config = dict(
    n_layer=9,
    d_model=768,
    n_head=8,
    n_kv_head=1,
    head_dim=96,
    d_mlp=2048,
    vocab_size=8192,
    activation='swiglu',
    norm='rmsnorm',
    norm_place='pre',
    norm_eps=1e-06,
    positions='rope',
    rope_base=10000.0,
    rope_fraction=1.0,
    qk_norm=False,
    attn_scale=0.102,
    bias='none',
    tie_embeddings=False,
    parallel_block=False,
    init='uniform',
    init_std_qkv=0.0208,
    init_std_o=0.0,
    init_std_up=0.0208,
    init_std_down=0.0,
    optimizer='adam_variant',
    lr=0.000395,
    lr_mult_qkv=0.7,
    beta1=0.9,
    lr_head=0.00407,
    warmup_steps=427,
    schedule='wsd',
    decay_fraction=0.716,
    decay_shape='pow',
    final_lr_fraction=0.0,
    batch_tokens=131072,
    seq_len=1024,
    doc_mask=True,
    train_tokens=902600000,
    steps=6887,
    dataset='wikipedia_en',
)
MLP neurons of a small language model. Each row is named by its layer, matrix (gate and up: input weights) and neuron, and shows model dimensions 128-383. Each number is 500 + 40 x the weight over its row's rms, rounded and kept within 0 to 999. Numbers have three digits each. A neuron's up and down rows have the sign that makes its largest values positive.
After each neuron's rows, "fires on" lists the tokens most often at its 100 highest values on Wikipedia text that the model never trained on.

L4.gate2042:456458552528503531483501556486465462497521457554459471548482436563492440552577479472493523427437484478463559545536437511570509516492429435527580541439476553443495516504480537566548554564511463539487505461455394435538558510516546530437432516453519441542505484514488532519490573522532565443398562528535538572555458508492499531483461470495572514478484462482543462527474511518533497516567463463453412482481425534541556508536504497517439517502522551504593462560534541492563441484462386445503506458560497543537532521440506496449361425535487574506470503500560493476510489558536450502490489489501559484492475474490520451444490566520539504445481462568552493478565459509559463493520484570494494517466479527487537520464431477547529571485457502539486427447464439495487442507546507
L4.up2042:487497497526528525564534482500400436434497439533488525512482526482541479474576463464504502560490489541444558542565499492580482455527525468474499490424508512486447513463500505500466514491536498534549463427446467468465494573502521530459519529523507456512498494510580486484524539480471467489470505541498476465468549528475501495518443477463458532527474485476435416559452520479486605483466476517515505496529489413500575508539507480563515504529424536529501479505521453498518458465486438441469458491562400526563565487498482492433474527440545470501536550529480487396495532469471475501516418539553480512498490516457576391516420508527387539506513416537555470543589479534559485470567541564487425522522510490470472486501481524575490492439528530482493426510444393512462486431483501
fires on: " |", " and", " AUS", "IN"

L6.gate629:494454553497503460497520478550488519482517494471551504507537446489618534529539540529549558502491574488484497500535557536518509477473470508451435503525486526495452555511484512548523425521444526453500497587561466497505497412524486497444481453509511434454519519514512464480575531550574538473469461470513490548467432528493470547415527480534517498472524503541539508540478525474450460464472585440538504493508394551470508411480482485454480518517529444505538493513498462485537435488453505428556461508516539438513485473495443570547484432458491524565476444481511538481523453448392529523529475502538528482421497464523482516503456414568543441559553481531514516575500504508466471432561462530473460511564488485458531493595462447518473489573455586511559421479453475507504472514569545
L6.up629:489449534506502554560528567493499497540450559529539471530472478530465547482499483486505458491471456458525501498474453532490436518545481538450470519559501478558537516471489571526483553537579507438493504468503463437464503433499512483485546488466542473477557494593445518448515467513446482453478449496501493477520486465503474523442523508547468496443545557506557486467588492515478516527450474507447557511520531534547515523568501465478485544504537497550485541447546481546588454504496471495458428483526414439448431472467463524501495490546506564570547497463530451520454474550525551470542469510581509483471439428558522440449568563502492544451463507419506537503542503545522492560427534488531489507549483497476495467482560428509454539457458504520476475502475521521560456459477595
fires on: "2", "0"

L4.gate197:566470524496552482471459485453482499497473500473418486460560473470520494543502527494452492506538547483547492545522479453540526509499481484565497537493486569465439476478604475529538493518483503536484545511574541503457505509509494416496471462547493454527509486494438468440460496542480520474469467529505459524527467564453461539515464540463486451557506550482489559548572534529509408522453487469399552529572604557515482489493503473523519505535436476541421538511428494514498516552482483575512517501514446466401530553489548489521527492539508561492513530463504565527569415442498588480548509492500543481465579462540516480454518447492464509492507428485598475476469534512502444550557412437575506509492470540528539471511525548536563488490460485507503445529573490498456546484532547
L4.up197:470507453504484534441525545454533471537535501538458442401496498478525550484469547461466499506443471479539449535515539449467475458454562456560521535542540561535493572430514549491502510506511535476492510490572502569497558439578521555462524486487550543504565466455555471482592502514471496446485538466421504568510524549501518505463454562432518442523460515507504525541581421471496514429518558553429584507564534487469529478472460502481535559527468594438570424502472559481437551451538520384498473520482580538504527520526497449443499488563554483422441503491544412503556521501480548522489445462557437551480508447539548425414473453512499511474537496557415457525467503476579468543513517506443503598533518530536482450480471489445444516498407521517468487463485528536504553497465502
fires on: ":", " from", " All", "aire", " High", "-"

L4.gate1814:464541537448471528427553528526466470455487481501449502469535504499505501493486462481476543548547529557483529484518483570544401482415526486458483552518501532447505498495470506433557533499488488511547495508515476489547515540574611554486510487471479480535454486485413465493464443439467517546512500507447562484533531509488545529471506491494531442460499451543468490519568472515468424585479626523441489553566497535464527509561444423442474450469565521457558516496556520489527497439493491553475454486509452474547562483446517435398466470513383543501511479442596513528562436446433532477507494508519488517462492488452478478457512541589530543553471561578443528517510442560460569482465504524532506511517456526505500545539466470549505505599516390488448544492408445496533484463539535
L4.up1814:415488471507561547504466458537553446555482493483510485531482533492508541548394457510488533506512492542461556529524482520440418505492551445476491492532490536549463454476525533490456498510479494523528511538525456461473486547567548519548546469470460453553515433510497504556522502556473474578472517515539489539476457517542516488501487486483538432488461489525541470515508507484543457536509535499564492442520490482478433529555575506517557457587562507483498475549543573485541485435484502484538550528417468440492489515562466421498524459458428475447527519454552542555507597558492440528458520505521485452545533551518454488535535496452535573462512493492464458418430513456507542538454536520473557476449438506469491534475491415462581460511461424538508563542528505516503522588574515
fires on: "–", "."

L6.gate594:558530529512478492526523501568489456498493458555532493495507578470463541476535495525537528550431466550456457461445517460524505461565497523437524568545459494463455461535512472473527454540444560458518440509546491440426522468517554513465523439471464485484494487438529458500524396563470423491485434458456474532528475499436497535546580484487503498475531533545483502500544555487496439428497570515457488464533499492583475524451513458494439571438563438438539534516554499514528477530532477459498538510504517559495427495487446470544500509510551401596532511455529521489457514525442478545490505526531482448546470525494518484516506489542433554446450561536480547457494496451540474507547472453527487534448478469518531529570460446490433431508452426475542473433521515542517562512513451
L6.up594:518522561454421490568483530500445408511519425523507553556486505523496562411558509496510464544507480503470532453501544509443459531477501518474488533568585470509509517523508495394545485458502487526464541439480516506508498489507595548474528524515578497463508499421521481551509454581509443466569430458515578521475460488510426505492477472513463485474500532465496508437526500551484539497551534473525498513447472461476474531484512480515568487467440567455545512451476480517460526461450540510537518450477503462495444478518453398437468541548448485586548512516540541559515418520510492516506516470496432447496519466553432428563461450511537534502456544567536527488512536511567479545497482406485524446463566505475511510523532460441478580501446459492463442453468474433514450598523474
fires on: " to", " help", "\""

L6.gate1276:494524513478527559522529492467484477453552531539487522484503459527465499509463549470471508434466474493551560555490421576568485466456504539487486485500413505414602547476526467478542544495459457572511526506538434480497485427513528537546554512563563493571551501518530514469501448486485523526496476482492461483523504535476551414488458463495514513539454521478548512553600498478538517461498525514479508524487552538532483491491555501527489519483522481533582548548522531514546451476547454541458464511437496538459490543542476473493459430507502524480549485537493543487529505464528556495528451550560548505486548457446489511504528479483486441516581474454490535457555468495504552516556469465502481566491567461503483469510528540498499443485425514514512398509509566521409482499518549
L6.up1276:522534509440446428481502536525544450504455548489489441568566477461501567466531529525487547573456496470497450507484497510511471432473527470467520526423500541489517533469466515542472484504533502451472515583452461487505525463504484518502556496543506504550483437431500504407538503502451541524438459575478525504472485499475505533561471481503524539495510456514505474513543515446522476466463495516523475481509560488479464453494514492533611498450486475429433470489445571504487491437451426471492496535461459494497542522499542536526501552479538583468466488496467454451467522511407496520562442494442525522531521495538523472518479473538450523455468461533467481455475503585478509526502457568470497535526569488560474536526501475504498525501492467542521534502495434520484499505460451
fires on: "=", "|", "-", ":", " (", ")"

L4.gate1165:434514500543498532580548536605542468529467464435575503545494456515457490552443468520536557468497480594541560550433535533454512489482553544443521504538541515465555449432457447564526551540511565483517578448475515499500556484458498572472509423509500471544530549527537509485455438507511512513514485554463480506565441496463424492548477508485466512494414525549498456519545502598535537524465566425473486534569444455579495545500485514535493523486541536472502523475529437519538528491481439501501478502543508469547542457545461479517453501535508556456427530462554485521493543468477548544475439416526484531529430525424468461574449536526474459473484489545532506455529498455457458571415547467490519543510514467565442421504447500544547476524561494422465484475540502473455460529549516
L4.up1165:501471447540505497571499512518472471513505485521518588539557518518477468523372486536551565565512543542505521501490545458473480489521569523461500567535527511483592536476431550558460551457498551500541564435463524510476495551470517547529447504492520484461587490536475506492469507525459436552533513570529486520551502481442493506490478539517462558509436482461515503509499455571516497454498467557470557484551520462504565524525479560589503509442509475547576518517433436431517569506465409527517505599550431467497510402533470505454480475492454513426493495462499486502491492491488502502552432456517487474486523529424536429578465577502480458478552440527444506467494384419458458554495500452478506568536601446520508470480498542504529437464565547484521494467476507557492490441551557
fires on: " and", " or", ","

L4.gate837:459525513446471528465426445524500519523508496503504448466567569522544545523461468468504459519510484485435486493492427508490496509448561496479502546487552486433512460500481516560563523472520563528541522464547422452516541471610555467520506498515456506554475443489488470530548543488532507501438484537504470527497504449480526551455467470508501442533515554473522480451518511467453486516452545416453474504465546537539522493541454472485482481513481487556494616423464559539436543491479526578582483507463511447495525509432509428516462466514496518514491568490442494495474495498492541535565552461524513543439495489526513538471470520554465487586500565511507530463449509502466566464517407538541478538579486511509535444502428456431559522543482494502523509471514451530565514534565540
L4.up837:562515509495518457526556559490508435428482476558480492537460497488496432480461506456565498492444450569555494491597439503417501462436549449452443524559479510467522465508465455443571555530470530450512554569533503479448549474481547494524490535572502562494507535457515517581475492514541515544503465517488473477472500553528519520461464547509486480427507475548552546509453443499549465488455486542542492537513435469474498503529542521508492501517473485436526454521459482537469538495504528515537454536524559587536416460442504500521452469467491510567533523517535505489535519478500423471500466433488516444542416531475482446577472535490504513544436508499494470445530576535546491575471475506467504516503514479511475461531490452553561471452495462506400457473538538527501546568490546
fires on: ".", "oc"

L6.gate171:496542501430521456505513553578532428504495512503504458556495459475494540509473479539558539428480515512475510482439460498464504459508467495438514539468519398546510508492491489505498479462457487543441538480558489470464507435508552575451518474479493427451509471486513519486529512498494478471438474456504537560571524445481532551515570502555483566560499493475574513585490527557463506487481461525547476497480482407555502470491511415553494531564503513431490511494526559499502483474464509571467568593502449465466443554424484542578486523539552490445523469451504542535592469505464547553510498463425526462509521529519491452544480530508601456533427523519525517430460499481557503476423504496497585408451433501529534553512455429501484478499569474558455535512525558441516562632540496
L6.up171:484489499456498464510462468542519457508481607476601548528525513544519520425489479461535574582503549513505432482535477509553434467511514460517522488582488471463577601567458572452470414486492483464523486508508489472518467451433516487494522537465467552438519465474531504514510453507429500514514511519476522536456444501524477522498504456553463454557538546510512438475511459506457498451529481488543524428494433469539505554497466515522561495459454512466472495518499503553555441445414430409460559537492393445445461446557457626529520521501469468494477504482554526516401476521484487482526469468454547469482440502518543529548495538508452449507524532532466490484494482451544479502509567455402473498496554494457527504530497456533511426483530479526427524537542545547493514513534482
fires on: "===", ",", "-", " which", "=="

L4.gate1743:464508455570493575548496520479480523486448530438482533469536544531426520589367461491516545444507518548482531527531452502536503480541517534483538551520492530449518451441570586507442555494490480495532591425494403452452570416552529551529402437516490539479445489548497447494440451434489501513464486535485580540508449499488537575513550534558552523518500494519538470493539462541556488498485462424477513543538481413543559498467497457592492450444525441493505512604511452580538503431470466578475478447532459465538497462540501503439516484461417537458473514519547450503544537495473582491495461410542520498522451527506509521524489506498497512556517425481512546507491515440513453578423511445532476492473485491535492513473515500452496484513511521452515551468490456512509511488493527
L4.up1743:444467498573505551459498483504492475472433538474547470501494468575445508524443480469533501506467450571474510552533508450535531433484528528567567535477477476514502538491550472497510515445544441545488511479509549494523451470502472528484484491569472504499593492467450467444448449537456470456576502456490532510538552554452446513499540522509486539529468491436590525516531479539543504491500464438482511548535475522456485490507510550493477491522518405551520519526578446540513500479556458564530478440506483569453487598454479523551604532531523516516426445420462510484492503508548515473630436477506547552538542549436507457520564489481536435457491483468504514454484541512463464487521563487527514477470549486495480546443520518480466492460497524443510520521495475555459436538467545
fires on: " and", " or", "in", "0", "2"

L6.gate765:531480468527543469516543497458533544478574503558518427497516479489534552530443541516494476543491474491460461543517473483449500506511515436440509489560445483422466504538532553536465533557450461449457462492569468502475445482404545513458481491517521479455422539488500464503474490394578539482514466493520429464501490481521539521485499423549575434503597472522528537523529505558474461496516470495543523455525484524527519528456559484520492529503512534473522462520520525548550499566495478530501452447506545506537477547477470532575535555499534457550530513554557518497551571520483440505493495515514502489509456476534563506440437422561491594497489442505519552508553475513517479482538472451542440538441482464480529485540433476450498552580447551500510541477434509419521415509569557
L6.up765:479418520508573484546550459515542498591485557502588524524459460486491517517551504498566446478538470512456530506421471523543468481455510458441426542507533503451571524510483539538431540480521536482504388491491503483488528536571424499531539451543522473593513518493518533486482464478537498482420448467427453479530448457439542548512519486535509447460529495481516483488534450507527538522567459524499490541513494471480515500526550464540455577524501522532545502499504550548527435515524435516560502437460493573464478445511498574494530458567587551479455525475580452538527474440483536519537438495517547527498507529494556498442500435537361444452420512488476518590445460419430537495559464466504513531439444538502474538515515453505509497455474543488426424571448444465521494561515510
fires on: "2"

L4.gate1005:587433525540433492544553529501470490478488494492539484503505487438452476490444471558540511426499475464517547556507563544445487523469471512525431505457507440542525501516552470523560566524618562478450543491544545522431547437494516524514543484485512433451554528479460482459505515518511539495486483538486538462519507489518456407513466528470413557490524538543593509489538560549544479511543471430526457433511550552481506443539508411517515493530477451554525531528492551518466531565511497583441467453566545526450487531497503514536449463510440520502483482452453449539483519474472533467531557390484531470455434452541422453460457466531472543438439467548446511471480470577487504463411491470458513480513502573467516512443543465533464534518494456480490511476496512495504558531497479
L4.up1005:506497502513463525446454514557503493412452467501476443458530469493511433485573507509488528465440580436516549499509477495506521535578481484465522446458468510525559526474451497488469573440427490502565555505472452470509461488556446459537546483497484431522463565555437449457532470532488582495461504499523486467540452435471468481473460418468471527455508452460507452525439526523476557549553536486514444522472447572547506434499467509505456502482526513506447504510507466478536468513546607491533501505562586533528507528547475497475564502540475514546489464520499504489441494499555542529531496502482489591562523473497446462479457555468490529442532575620451560545525477559474473448487542430536546480595466542509485451626475546506546507484464515454554478532483532406486459534429459
fires on: " ", "-"

L6.gate1664:471534515493544508510501514494498562502584528479535502509535513551538505550458485488581461520485455543455539460468456502524493458495511518574515591435474424447528507525490467598481541548466391602498601518493518491459561501513563578477439552505535442566521515494494482484538495424540497567489532444474530460546497424496586536528504513498500486506457479508464454449527496517486490546562461410472562562540566475508446545527490500555486501502503394513461519533507480488590492517449438473549513484479451484550497481513463533457423530544470543575482455466545449545510419426452580440447497505469485550469507547498469478484537537547516491481528465531524517488497484468473482507520534459516435453535474419482445441428513542488467482517472568475527456536566546470467457454506513
L6.up1664:484455526519510456433519497510450498486466548555400529604541449513507524473475522540596514510440445506512454474433517446484500437544467472491515505526519420565468487567530532447500504517439453543522538479450440509495527521502510566505494566598539494468496474562446495488502479461490549575538583491530523483441517430512485515496449510506508530489452468482450495496618473458481521471502474548496545506470499527521434489438514532489509472450548450554499504471449468538535542447511508464532498437473453480564495432493456441467478453454534525530485427494435536444589461486479501397520482489510500538481534551605458496555467535543557442467517437513479474442543499418530460534534475488506493493550524532535523502549509471525479522536517547490524448506509502539491452508469506
fires on: " \"", " who", "ul", "ist", "ji", " or"

L4.gate2039:506495503534528442474487546558456463523473496431524541515504445502498487571475474509466530443484458459533543510584497469497527475393490467539488510592468503485496480487485540465461494544444537410494393521492461550497506524432566573513546538550507477527549460480455472526539454474509509448521415476468514474464452444499521454497514553477452485523428545494525496500522451497530536513466425534508423495537546437537454491458494559499487543505519482516491492482534479501456495563424514533480457459479552458469524545541450491516462495501495521526508528478561480546484443528509479522514458531538496483483550441481554460494511413527459490466490507503522550544537574537527454459523507403493497447453469513447450504446478438516471492401463491514438469461513487476506439516546434
L4.up2039:523501437510499510504500458492572533536553516438618542545453527515534503538442481499549431494494518548510568467430445455459501478547475500516521444470467541459513512404508573511482520514437506495475510544502436501516542491533448486452556569515522495447455492489603536465445496447518543513442498543482456498563529541529547510511539472504536528467535540484539489568515595523458532489532526453534552452511512474565521460492484443472456503478580475504518513512540481555534519432485456467544529533548416547431525543520498504528491431568424561440554503562540460534465522486438521510513467525464501491535525474532510526440447428550471544481586482433477562468437435486515499470522492468557457479464447406478485492540484429487510530537539511543495490497478485515543459491544540
fires on: "0", "===", " Q", "8", "2", " "

L4.gate1033:459421521424557497494489529524540466526479528480501536472501525532469462474508514462456542503457514457502555510468497473526557452535487482494466476428479536495459524555396507590598527476591507486478482487458473428463453484506458575471552483542463473457538493525481500485531526561542486480469493546515480487557461504449481512494486520488470455514436460469590438436452497501536485537445529510530454555521512445550478496469529474545517526493498485515526477460496519473507447545478441462504539435474448455426563449499541500516518516486411481535550508475501451498448538531510564540534454402500511510454499457470450542487508467493510492418560515474542506492500525556517468570518510496508566486397525468618506559511483508510549492496482525536456489575587448510468574424501505
L4.up1033:521476503524483545483507459481528491529540454498516535499483489557515452543452568499494536455455558537497545513533435476486442487465442584481525555558466574518588462457480484574527516429496525474516563482502456542553520544468592515439472454535471528496530418555442559432459502509519492571463470507521486503499457480534555544552455455476542498555461481547506533516523516441549502494488495485495483548456470436474514516459530511556485575480498508546547460456478450491456465544491474423433485490543434454496569488470495554490503527472526542449524593478534497482516460499561552454463472495533511470501457476440542482507438543579506495527526555553441493549537491512461491488430538502551463451493531523544507409464467540490566510530525497513526539494513513558511560536514515
fires on: " and", ".", "Mo", "to", " young"

L6.gate1642:461493470483530553489503579454559474539526485576447500506554566456525539549521528468501476477464484549539512495538490458456509466476507492505561467483555531497519524531530508517405480581413503506468520390488499446476501461468556445472554526509449494532514449497505417529558507492530464500507498469493456535509555423409487500502444530457474569554527574413562511466552505493561514523552505518462470464480525574530512522527483526476554551557571520458537471513453527509534534533534514438497543512501497531536586426522505531489538440529514505448477448544509435438514567491449461516454432564505490527483520557525475515510535448520539537491461483474513468435595453467459582566457567493508533482499427467485449536505438485485485445545452490577423511520469514507543520455536479
L6.up1642:546494436497576541475498474562500466471472570545500486443475429488497516522561511467544523516457456521497553506488526479526506545462484500530519466501452507481508555479386554548425557542523490433433493508472551489443437494508490491461534556521457559461458441567506505483458446508481457519470478551441516595517443502402517473525500536518488481538463476494471475512545492605552469477575458489458469537562486490534477483487494507514412541458507477429536484568471584540604471488467481518491515418516501514498516474454520548502497440469611457499473514448436478513498487543427514532446454504522489494471577504522447534537550448451502510445491526564453425592511473559511592486474554419473454446497452541490453484432492462479442461521473501516480526556483534551455423533523446
fires on: "1", "2", " July", " December", " October", " Ham"

L4.gate61:487455479495533473465513495470519477496549487592458474423491539451443541495426490450478486520533540478516486531431528567471445544503523418524558529520445463515543522532459571532542475510550440463472428471512537493477481503571485489501487455503521465479558440448537532496511472520528457539579515485525563447514530493517465526531535532537470478517570443545561484456521503546503439492531534439485575541550503506457498490522536462542510506501421432529492507469529451496506515446473483523515535492579497506394498491524522483466534512485459451533490513495473537492548535449481543519506554441535528515447498495517462497436486511506523493512449447494575550534514513480518476511545466442509445537480527499497555469451485486558473462428430473474462424438537508566545524465475485
L4.up61:504568469590526422501447526542542502485470443496527506506476498537570492565431539522541452508487459485517410452493550467443461491459483562521454456483494459508520477481468416551534503480513556489483527526500484521532497495522449453481516436490412460524500602496419531458500506610458542483545499524431526490475562528543461573523446484455475518546541470515531507467486526563437461506514553480474437451489431567498483481437464551520510529542521457433496527479478554458450507444592517507567490533527486480528390452418447549480531454533426489418454493525460531488473546452566494556468540424447491433490527537500484450448414512459603513532509447508482547495526449450541486515494470495535595538469509546492486496548557432500553526526571534527490479530491482426429536556440469
fires on: " ", "\n", " located"

L4.gate1671:456518513536473460502493497466474489460458460533547512548512465581476442582408460437533512477473503483549444576457519458509499542466528461551540459525429514513473540491498541560568465523554461506485566537488504521460493508508514487570588499487486548571530474398446513532526518524482554525478442439456536461459487453470535454463545509503576499539518458464552502467479473469476493491523548429484477545511446515440550454560502461530451513557471517465547524473478482563513512515505489493431440448544536483504471497521462513512528466461496445546511511466523420466458501471505490531448469397497518480524433510440431529487530461484590548459397454464423520478556474492564537506506528509490451493489433507509493502426518435543538439453471525507527506513553546446584533497550535
L4.up1671:438492464444480450444431511475460529491520441585501462498559543499509480564532445491512457536515517419502415492475532520461539590458478500482477456531581484485517450450454450490495468490532534431491450506548557448437425478510516459502580514500439554466476500427502564458514531480539507516522549432467488533482547510542416501501464453489504477529515500417488475519440534505417489512563457465447450502531512555429456471521472450488490489561495444516520554491516503474459562447491521560527501464546577523552477539515521526479510482535513488535431464523491531555488419473510538493504495480505508509581466460541494482519467515445602536557465543528432486607474546526501513506485461450500490537485511505472511525485454456476469558482489473495525524462470452441492516492515500
fires on: " ", ","

L6.gate1825:490554494593486508516504488475513433500478407473458520486565528484477494487500487544464570473493501521469461489559503527554531467473508450496477554517488512555467471480521490518458490532462511514482522480499481448460475475531555554512502497457526475520432499468461504509487462515550449424547472459493470528558450604531537576466550521401511576550525574501543498541540527486545489539500528524499502445498474511526478466480520451501503534437523549440460500555484533493509453445542569538568492494452490511451528495497525504468442517557552448481547580494504545506477499516485505500526577483486483409527499463518443424511520501502509504460500529514525436520478534543605486520507506552502489473524441474537467480497461507536564492569440497440523509522557522499545512547530494
L6.up1825:524546547468555561496544522570469369556532480515427464522546487480482543450451499544471565461460555555488492478489487586477490509521519441502432472527490479526460585482478540482437488516577558507473449531561536458534529407492575548515502537424588522464589553526478499520523422514482476566544479440474503426537512512560523440473508466487496452454471525538412542541517482572492530437488452555459549479547500484512485504529513497535553483471451561495566497516558524520474503541525475445473528488472563507516526499474466511561504473510432475524465572497485585544532517541525519497494516524593545410514523472516569473562482565477455517529552517507529504454492446487552445470475533525443479508483502541477498520497532513528535447397459507536497548539532498477533585525504442
fires on: " to", "et", " "

L4.gate1862:446552576525468483409473526546543446536442526506467493576539407490564468544497513473560484500568517494483487554497505483530483512537547536493535447576478556505415429444509502471522461471469550516544502507570502558561567430490545523497540523485516525498538483548499514511531508532476496533464472467457528489543487527483486504500555436484449536578483553421509500465506479447568601495538458535500434590516473463537514507517511458456544529595497449520573460560589434499463485456567554460478486470564449548524458540483534438476546491589479506501474467496453541552556521472467501552514536566447501547470456495491439502520563498491525551525431515487487549452523478544500479536523515517494511537492536511488471491507461468458481457552471504451497559517501564470447476527548448
L4.up1862:517507540439469519416534496488501506438480521519479455503484426493478473454502465471442534504580480546469483532461539541521466461514442558465454533492454516574489517598478449450497511497563453468417510481495449515498457468455507548514504551468495558544525479461510498568439578565549528465451409488501550534500557536568429489527454521518500519513463420526509557484469456493473529567490503530541453475470461454560562427543538545504518509452501439578495536516582511565509536547477563493485555530527546556525488486439515413458510482523518492457508519518532521433523490591522441439521527478521490547517471533492408464506508424535468503498465584554472489539519477523545515581420425548462493503509465442424556513512503503471458510441551543505537537528512512455511585589533522
fires on: "3", "5", "9", " T", " December"

L4.gate530:481444449471536466471563551479501532543527419533463453427493471467441452536579522487415466444523530516466522581499526503486414468466498454437536552553517575482455480434472525452570449523510478518544496510441493499466562487531489470467522501531548467519453440541518433467531435514532438514492462459458476583519421477425487519534572484467526463525524438508545468585573433489558509581438553502470460556489530492508522508507464467554517513471454493512539450504512456462500443446479449536573512495496475516572508448435496478479474508516489494523519550434498406529463500464509549539489513467539536433462456475546546467438498558484482484595531500550560519423552421512581481516571480573505440469529493511506547499489428555497471472468501487541423518537533442511479548508526492
L4.up530:496505536538525545502557512491528553482478494506494526476464561555462436491457562531434394515490517454507484469549496436457544465508570461515509524568469487527538434548525502527486468513559581447505573519506497566435547515538465516586579459503519535568431507537487536496516522487464548581518519593527530474479473504470523549468547520546494557477466507458465510525482480541461414537439522502452512443455443505509578531502452485520525494482419441485473534509431477537498590494475511570505481460449566544559525475452477501498443537520455439472494508503468508488453522553497500487450542483562536510492498462508412502475509512443486587529459482435559486501458450551457554544465455434507528450536504546566421467443531457479501472482604588496574542465532547509405453531423502
fires on: " of", "st", ":", "im", " ", " by"

L6.gate1517:488525540576494549456401469545474511609466570475521495514466526444547444548474500483458450496455502521495480525442534530439548474511502462594514477503462528499475517521485513536541455564497512589471517481503460518494499471552444575524498462484501501519493490533552440514519465526573585534522422571417553534494431495545496498589495516510502551525586523485496582468455548550533492509546514448522527536531489533577485497540406449535430540550472465499512498495562464475563515504534521533512517495505478429425438512435516488530448456521490476550502527537484461502460536447522504553508552509451515499460451543490569558521517432475511563450536572450489538566571441494552481546442527536513522504487496444448522530531461565448539472562490439430557564466543557518495526471529489
L6.up1517:486557486482489536432431502433453500491492548493504523467457416455516532532431499466488496504566423458500580455510515520470523491488513546544475552529469479492474506485535485490524441449531466475545485492437482506545500526477466579516455464577493519410568554550511470485556513498516554467570495607499530454474483540504458489542465572529534577525559530496528447439451500491451491474537474431554480487432528534541529526514532492459461461456478494520469445543548462503576566503579516481537533479545480487505515421471538430471491511476494494494520493467559502503509602508528415533461468493535498501468533547461510576536500488487541544476526540417521517446506510472536530506506501498433542507420516487477470584549512531501492540528522521488534558434498445546480500526483532
fires on: "2", "5", "3", "4", "9", "7"

L4.gate758:532511523561483504454550563438530569473566498492539540542503465580498472544501461549476503552547510478508527474477474589515429478556476475482532444566496454500445488497502530478526512578511504481558539498531473455512564461420510587462517455510432448501437566468492518548532440432462521483437566463443492474474538459490516542509567423518509448544476501533531493433525463498470484461486494432460560554531459477463515436489543490441482556466517455528438508546505530595499552530510483459549442487487503489504511560460587497509512522463465510533440515468548540512553429456458483561508510544543514558514485489511600490465514471495523499492542498429477458454480526514444551534517475523521468527485498508499501441523489492529434465601519512543537490423464478493463389465559537
L4.up758:557522455472473455594451519466441515446482468479449476543494450524454562473477537569553380536588578464505540436549547492472521504496435553517559541521561446481589429414524495436469514493449479486443487513506519521538481478529456493500498498553429550484488492477522507490500522516473517455483513511489433587426466568515505456438558432490536432522490431497503500470460455529472487524464427457505511492515554465463529459577470479449447491456570440547394515474518496493543469476492465482540550507496457558503519498457534537507547500462522481555470495490474531487476583496497510480511407520517439517557456521502458516423487475520455495480568531467498454477512565510449533541475471457455512502549511531503485509499521485552490547523496557465504484493455432498475420475485544
fires on: "2", ",", " |", "{", "ci", ";"

L6.gate479:509477461558552528486482436463513496567461533518476480467537432463557530510507543502454548517463484552520443459444482468470497460545473480442535431476476506528514489511555493450575497490449466454447436427502544533426549504527534506488470494484531565433538430476546462524461492551546559466434519404503430510527469510543421469560557560517488435509466503516495494504475464485542461510520458485554526488491477517528491513538547524553497476445536575503514532416545532465485481412482446491452534539456415526564511547463536583457464527552496478507510496473476532560553552534496486501453486506525519523509490503563481569538456507587511537465534437481441493479530544491446511529493540475538533488567443567487542502394510481511451512469524488503507453527544548542502525524451495
L6.up479:429470529508482464459533487547537470589448514464506462491492424532478483497510511543484488512448427507465442489502559483542477521471498518517555462519474523501534556622458515546502449586501487501407452429471521532498518514446499458437515476497518543506545477550419484530483461569547597444550554459474474512530540507456411454541498567541502461458490497442492501566457439515481457518532526467528517466435412542510530538596523483537483510590495510404504536428461509556471485530531539449449500458475463529472496460495540516463467467482504473511493445482544488474490450470539508451444528467484482518518482452583487534481472465523563463524429486479566516555468465538489457509492482544488478494459488563538520512421528448458539425510586564505509476523487551405432596581466426
fires on: "==", "===", "\n"

L4.gate2047:394535458463503462509579486486547503552505497524511502448473452525498466492456472479545481507545475485490489507502493582566434469492414480599522521398482495513428440455437553466507494471533526469496526459614522552522468495553519465497451512541433457465441479454521547519488462453542488462499542489541511500532521541466478509516413448508519488578441451589497448553425500442450505478482579470414482512542498472466548487442487440435506534573440487524567554496480533521463499567464450528531536439506502514506438490418506529536479504494480495566599515569510480464525507500468497536521502449496484505433495456498505527490543495522494598527492481506452522536532541544500540526490507526461458524475440453543487521528510511430486500540506528494558475476523496471467477533539532
L4.up2047:548459459555446471533484490480479479533536439517575580531520504482547541527546469486544476482516492460543486482463466526512557447457551527485516550526440468473549544427491506503447527484484482482463517495504525449463532506467488539444544562485568496511462533514502427534490454564510544511468475423421428503501481436556534499517506436479494531470459528520524522480494515480516493514460455488536502513448455475521526461515487438565585482493507580478569448428531460499423454532478566535499526501468466517467528478516474492483445540489577500539506415509495453452454459547531463505490549541578468532458558545522475548552479487497450485464472514540432508482409487561555442501480430498527475492479462504486438549536486449463493422464510466518500513524488478493556440498479497
fires on: "1", "2", "re", "d", ","